config.yaml
num_hidden_layers: 16
num_key_value_heads: 2
head_dim: 64
norm: "rmsnorm"
init_std_qkv: 0.0317
learning_rate: 0.00662
warmup_steps: 143
batch_tokens: [32768, 65536, 98304]
doc_mask: false
dataset: "wikipedia_en"
MLP neurons of a small language model. Each row is named by its layer, matrix (gate and up: input weights; down: output weights) and neuron, and shows model dimensions 0-191. Each number is 500 + 40 x the weight over its row's rms, rounded and kept within 0 to 999. Numbers have three digits each. A neuron's up and down rows have the sign that makes its largest values positive.
After each neuron's rows, "fires on" lists the tokens most often at its 100 highest values on Wikipedia text that the model never trained on. A number after a token or word is its count.

L9.gate514:416516503415503510568524481521505459479461466508491460507561480491523501557453458516587528543537484488524511483473440494437492541488511416511483517482474510561472486462480484432495547456442459498477450530568501467539493487485522491525514513499477527565443537455482500545509500475537546547470488521496493527498511495488567510530472530516445479484510554482491562553526586543460508536513531483429508535511489496490539531484486550504517448532463435504507457513533449496483469507479545462469434469526503561507413513496496562507562529476482470501492521488552447508491442589587516467
L9.up514:504479465531502473546488546483499481400488464480517523532501518475540529533514543527500542566520479492501518462456474449547533466513589445481485463443501529467574461475492521462482441463548479479471526493564472533502519433556557488553476501476510536517494471490541517416537469572481526584510547548485537518440500477562513519531459511470551487487526480421562492503431489497424558547478461473543451481507479482533503434577502543531515510537496513468542501569513510518383514524501474459528465441527505569532518401530461459521547483388505457499445451457473503506495432480548534550
L9.down514:560529466468452566507585485539557503536511537494537483495511571562437547599512446419501535485572537466458504502557479481461491562524575501503493564527423509495480500444559547484519522471538470452446461470528503620434520478476498425559475547479456492502521566536491457469447573497480567492446497474511531525487455566492483477574530525443548540588507442579537541452435503572520541530456563505493449496459520483545487456512503492509485461442487466532482502531504457488489540479523470491490482530537524469545554458483556571520475480529506479473558571550490553543531560393482510445
fires on: "," 22, " (" 15, " and" 11, "–" 7, " –" 5

L12.gate722:518487479514486500481509468480566492540437487491472505514463506483500447570549505443505528542488468532456500487559557557535566493497442502539565491421599524482465579516480541492491532463516565489586487512508521459516573512474528508535528473507521507484439525522474497564503558541479428564466510482461489479508566526477524501453524500427508466465565466540421566559463531515485447505576550466447438484570487453489506544516468470440551519528511469548509485459556458526552459514470487546530484537451522481530459507433520464447440497486500522460554509453485486614531515526494549494
L12.up722:521569517519512477556567510478580499486460466452494466513515574512549514536526501525490559430575460447466570491553506480506464511486420527495455556480444504467541521524508555561464508435517494534490532512493548511553470492471491466503485437541503618468443549509475564497453530505496484459491478528510474522429532479526497525460484517434492444485471545507516502484500463542526502456476456419504485484560480498444454527467494426523490527490540460491508490505426430486471562521495549561459493478494533449477490472553531539501462547448504468419425535542486455463566488505571499427
L12.down722:545524482462507556481533493584493449460537504549513500494513525488550495510488429454533509544497461570511470582510530521442492534521481499490461490522513504491494518521536497542537509489515531569520467441581539549512554443448460383518481509486506517519526504506544458430504443509554483478583522472498448465494534553459562487526486491440496502464555514493428560569477499544467488520470498567522532516505483526435488531539508477470488545537487533590508402403277488554420419487502435521542473531476454547502480451542503487510465482439496497507493509504545527538539471538458511503
fires on: " of" 16, " by" 12, " for" 10, " under" 9, " and" 8, " to" 7

L11.gate701:494432548498515514512503493507557517494456471515524502560576464548554470536505552507474429521553377488460552532466470518503504462468470484530512616520537469373502502524481447524532454420625429449481534499553567497422442393440488499439504503514431490516475456510534506507512510501445471549476529528515536480510462520486507511479498445480536509515481524566459531420503446564496515511587514501461528528471485498466451590536529482509429494473555537411420406504470552515548441488482458537531543512487444476523538491453508523481582480515512474423507557496540521544536502487495543479
L11.up701:532536422494497442515339484455472495562419542485498510420527455514510493508495539521468533403568496477486476445540571501516549422441569430509459581548452488431491523406549487463491455491607506502458501520416516512486508462472437426488447461517512469514461491466502442520476529503518495498511512448547493520572465511585563521489514472510549474485479486545501520433474547512518510444552493513511488500480557496552415484509468491435483504462484556450485487506471454524489484545504516469446556479476453443464462471482526570557495524491486480462452460523508520497508515560520478462
L11.down701:658463518482528471488464498451394467441527478478556474495506469550455443542508454503491490468468503520485495506484507502449472521466502517444501559517497508462487470560475494449455503512522397565479525487482431541538500476472496518478420505488539494561496462471522453541493497484512549459526498480521537545517469450538483451482519555462492477580428540523435487519562513463437544481485449541518541484509486498500479544517434468486543508494532474494475499535559581447445459468531439504447526429507495475475504455441478461517520577380519483520487508543530425532540523526497476507
fires on: " for" 16, " on" 12, " For" 10, "'" 9, " over" 7

L6.gate444:551504518497451529564445521494529571530497493534455519519525500457486512502478526473471501521621442483471536524552466496528488570525572520478514470551512507539529500516512510451499519460534534531543460508528505446486466477482476482397514532525532526548475521577544518499442494480412480506520509549448528550536559512534480468519459545483501497498500527540501445474490425448564422466539576470454579581469538453429446442469530454457446652527504480476454453463446519451537532571517428453436456459466551497501475560567459491513484510537491565544533465518420543555445493537489508510
L6.up444:514505564507433537479485494481454553454508590495494505509534482476497554492498577537513525524562481476542500494509477566456490445485523485423512525518544517420483509452471503466467474473468572437546524510568502487460496504464492488561552593550553561503507479441451526480441490456485500499515447493557456493467504374440525445530497562550513536448485490497528538482600440448523494587518509505429510413527557478517403569498477423587477435495543568578495542489503544551507452454515477516547558519486500510513543547539485463487469572556411580556559520526559533476488534514526538503
L6.down444:430473542470472461491491492567492485540462475576584525558498439419470475481507477499478520557475500478528473442475484536560451471428578494486530578453458508514582525499542472626455480484476480489511556545490420499493517528496450511461482480503589472509458475488478493452513509503480437505478498471529583547525518489554535483459488446470545498540385460464479510543486535447457485464494469515492534455444451500470515535503498557509544535542508526537564525461597482454490506509545490469476384486513520509483548433530480496527502515466420464481530487540479486565476456558471578488
fires on: "a" 33, "o" 12, "ac" 6, "c" 6, "as" 5

L12.gate404:493434485573533472556490490455526463489494526444488458433529474489513412507503471542544483525497539568453574484474494527512504491525476452518534523495484482486517615446462542417467562540499509531483559514454522516493497493464472471459422474537508485534363517476535439518549520461560535436478504467409488448453542478497507479530449500497479502548527469391519542514487502489467439519546446481504530525425448438458511562522518500477544487492570504501415425486441514487518546559484531508539504468428390454493518462483500473428515514500497490461480507506491502487503532528537459463
L12.up404:475447518556448408551487464497554506583472468516456544435568524512566428559487542529429474472420547476425533486532509438536521484468498493486541474551497485483558447485551464433506461448520431467527510540505494447535504495484513443567449504519522579528481534511531507517484477468441456547515427468532528501509509470470526559531533413517528573511602494482506552539503521466503538469543443474482441554544529516481511497479474420531519546489522492474494520466451484505473579504538538458506518546476489456494413524538519501533481412518458444458527516514426559411482532484553520496
L12.down404:489492455539547558510539463524477535490533495537478474533531561507530466522514555405557533542427531470497590573483487491506453581489552507551530442521469466508465540539502479472453516531514525525497525490475560516506509479485481447550551546377504482490509571499524484482542508548483489461518500558509395499521522487461516523503462506469462470569488496575511498476540419474538492537511344496466467449441497467444512571541535487527521562506530510484432510454426530466458529516473434486519532553496464525514488483516477488411461591451493518457482523484424506469506530527450463563
fires on: " on" 25, " of" 12, " for" 8, " in" 8, "|" 5

L6.gate1007:439396493455436536454499500512443499495523498506482475493552513526517453536537505499535521526540506472526492484457442478522486527460514440500506439549563442521510525493565495539492486477502485502503514547489465468485469546561484449478457468454546472547451459478485502527527477470525591520512447541527497496470488444517493448594504573538481562581529472548460569371561481517505479505530487508539531521565452525471497546476491586607425556513506449491502494580509490444428412519506485450517445481466513522501586436501600505489479475533405516458461507471385535460547590520467511472
L6.up1007:524513454515533541455494429496618548487495460511603537475453513475488535479513518487531538511468501502535478501515452500507479410468432513544480495513570499497494421480477501450535474522460530527472525514476536555502561532454531502496523519476417501501445484518512588489466498494516601508503515526521552513549491530496454483540486481467451496530526457484514488498462546512454542523504515437552518448451505457482500488574471544468549466539521521466482517466505557498518448528420467559482490491458528465493503541464460505483571518438511451442459521459525429411482589487526494496
L6.down1007:490576510516526543485488507533598574485518438551544539485507457520524493454419460556463557585541561508519501497502470517559496483468535557524486460517494496399492467509477516468437520486454514467489522483426565520512548495501478474508532524475471479502464538489516525504519462495506550497481521579513535550472531511484522489496491455472573501500527460479477590543430487487520494466464504455531509478441521414451524496506552477463461493497544454489498478471496516482467574490415494529500455464531500496462536538572488488506447580459514453502464511505508463482599514546586511519
fires on: " int" 18, "\n\n" 11, " Int" 8, "ma" 8, " diss" 5

L12.gate790:472536533493518562478481498573521569478520532492506491507560513469520446495560479509508480534489438512469566482487462521501516523548458563528465448465469494461588540530401510444469513514442480462444463540467504483500494556471472489566476447477411517482386535547501441567482477434509495499534476595461420506498489541508484495491563563445568435496544510499486492513563469482507478459487466441536434445514405438479519445486443453503489467527505476464475492492464521487515514437520542536448478587389501596520494546536516542455541472471450555516450491549581491432506507501556539504
L12.up790:565410473436483528506493483471481474493553510480517503583475482511489531475523495422494474505485508522567524448465467482458512536538543517563449471457557473543498511617511542459498436472415483408580527525476419542536551552555531573528446519504537547517494440487548527468578483517514515540472513451562512463457539537479509580524538502449475462478506544501541516477437499499468534503440528470466491445547552457506584501551508616574449482551464566546555496558456496459543541470466578472546536512432491493528552477503411446471496464451531565491565542565577488453507485525529532543
L12.down790:575531516521472521504414396468434451469496495541466514500493553403482544514510455483483431512512441524544479491492393524553522493485512464424453550561499542428566567490517530490463516507472491547449477467454478516476487501488440458480561448490434588453490452507523486462569488499563489513494488507474588549576443487384518554509516481515549510486544449468521551515519480446478520507537475496452565484459587522499552488493484494493511473449450506453445504496490509462497541465583479470432609578533470527504520536583502523488520451450512455533513530482552487480506518478571520540
fires on: " |" 36, "-" 12, "," 10, " and" 9, ";" 5

L9.gate302:493488489569525490558494497531527470545559459519463458503515531437465534503471486485529518460478470522533539461450432477571488556517447496503458468473412413551497424483507469509525474404550451444409526498467526459509501496419448537555534542540497587486517506515538536461541531457460527516533464420465507465489520496471479558471453585513524456511521478506387442478513576527473479537510440440467501513468566481527469511483515545476529448498525502495446468536479514528507465536505576488507517435531422492496494453481530526525576521533572545495478472515551494491571567500523463479
L9.up302:503493465476564522482477574440448474509525540497489561476492599567543551515500446486560507564499476494472482493599477508474538498478538487521543448514579459516468430493486515490511526505499511554517505492474541497504450538522558465517495503565501432526463451472569552423490506540470527559568514494511536595440480510594511618436562520484499458423510495385536541499463546495546537550461484527516566486490542631432502497527533518507504477489534491511438538520502413559520539526451532469426506412528504512547515464613446543499474590443577538529536518512479537414548533511496541496
L9.down302:497580428457527527475466480512569430548550506467576515465541498532532525517479454512430528463479502498565520513489544555487554447515463395503504455484485514479478533447456543537476609425425527466480484547490527450568467543500468453536492490479540587476536559483564496505526431408471543503541540457500504455578535486556472475542520518568513500516445474509481501533519582498473508546576462439524496472481513462486553589546537547482519470499558518510432529535472511547482554499587517475517490469423484561534537540468557513516475543514531559519484584481528496506487515429536470533
fires on: "," 28, "." 15, ":" 6, " (" 5, "\"" 5

L4.gate301:576411480512444587467445464548473508500535516472473530460497488484511515464528543475526546493581477514526470471514549536475548466446537502450463530518471491473440491502480469505546477521510415544503522483540499499409452487529431515424516507522472473473441570462492512428426503451463501528482460450480534488433479458445556571517487477557532457443513531499524494446551494526424510517474536445509452527488555454433459566454524457523402501541512488550496513496428528423494487435593526528545481518493573519452496571491522489539466513467458463559511456508388505417538489485450435468
L4.up301:492547510421495566492521591494447556495498539521536472486461495515460473493465466508487553547506484543461441475566499575434487419537527486447568471533498466493451429437495458467429486479445423532468501551571482482508565544548508549541518552493473519471503509476526457466419489492528504452498535514456499482517448478537541431550572566457512539514491520443573507499488481501468481505561522464473493528495477466444544572516528504539575527513469501555483462564501572523532540481526473491563527507475516559506425498531440437489422468441452494495610543554481556464417457555492518503
L4.down301:529552548528554537531487485532492596487517560525483466498491519540560510548503498561481518498472502577552528515481513506532548465454517542558541534529595558470497504437501610517491458520477577493460475423441480474520530545480445546559548581497513508570512498447510478448502508491499432505448455496433479536526486497519461511542495425484453504494464475477584447495493516470469547527479526516519499460518509494520515532485494561496457509545494426489497515425439607629447470494581494531482417463499481460526531522487496455438456589508455441472539481482580519509564449498549476497
fires on: "h" 22, "a" 21, "o" 13, "i" 11, "ó" 4

L8.gate472:522523491500564450522528501470408450437499517515507461429472474490451549541503527476482504522460506451469504488476448452475501545452498439559522572493508524496443518531458503510488415452488459443507505518491460457497497494512493514561448467464492528455474490450454481594476554540527531392500531514540483474422480473424539468488525532576499565430515504508490465524493509472465495528486552575451576520526436527467492514475441595534541470553528511467497496510420496523449503501479513509480436454437437527525419493494483487450494528536570544452577497484532563541520550416449513499
L8.up472:572472506459494458524472468480422505526519444473442460460474552467476547481568540558507582539441462484491437454516501482487467524494486428513482513494528504480490510488504465440514478498589530430518496493481495534554474526543515449492540494427516559506419490416470493450498503530568514555546499561541530437473469449555472408458499530527545544508512457498508510545446492556440562524452567519484511486504487488494498521493485437525558555603566564517460456565430528499494478529503518480517555450456549543481436486549485516520536475500491605506523502520520544541481535491488504514
L8.down472:493493528568493493544436485467487485492471502474522517469534482453436519494484474440494418480491525482419456545476491464493487522504544570472516517501530464476527564560554502491480481540547523464495484443486508512464537537561530521545584512496453536487518506545539486566463518415490502460529527556544498490474473491485461488501450494430545499501574514480418601477517467590486439556437487527517548503503479540511440547508479471536554516413557439522542477427383527437519473456530493520517602526483501500556453559517524505530504492507474448497535559417523563506475460447493611506
fires on: " of" 20, " and" 11, " on" 10, " about" 8, " between" 7, "," 7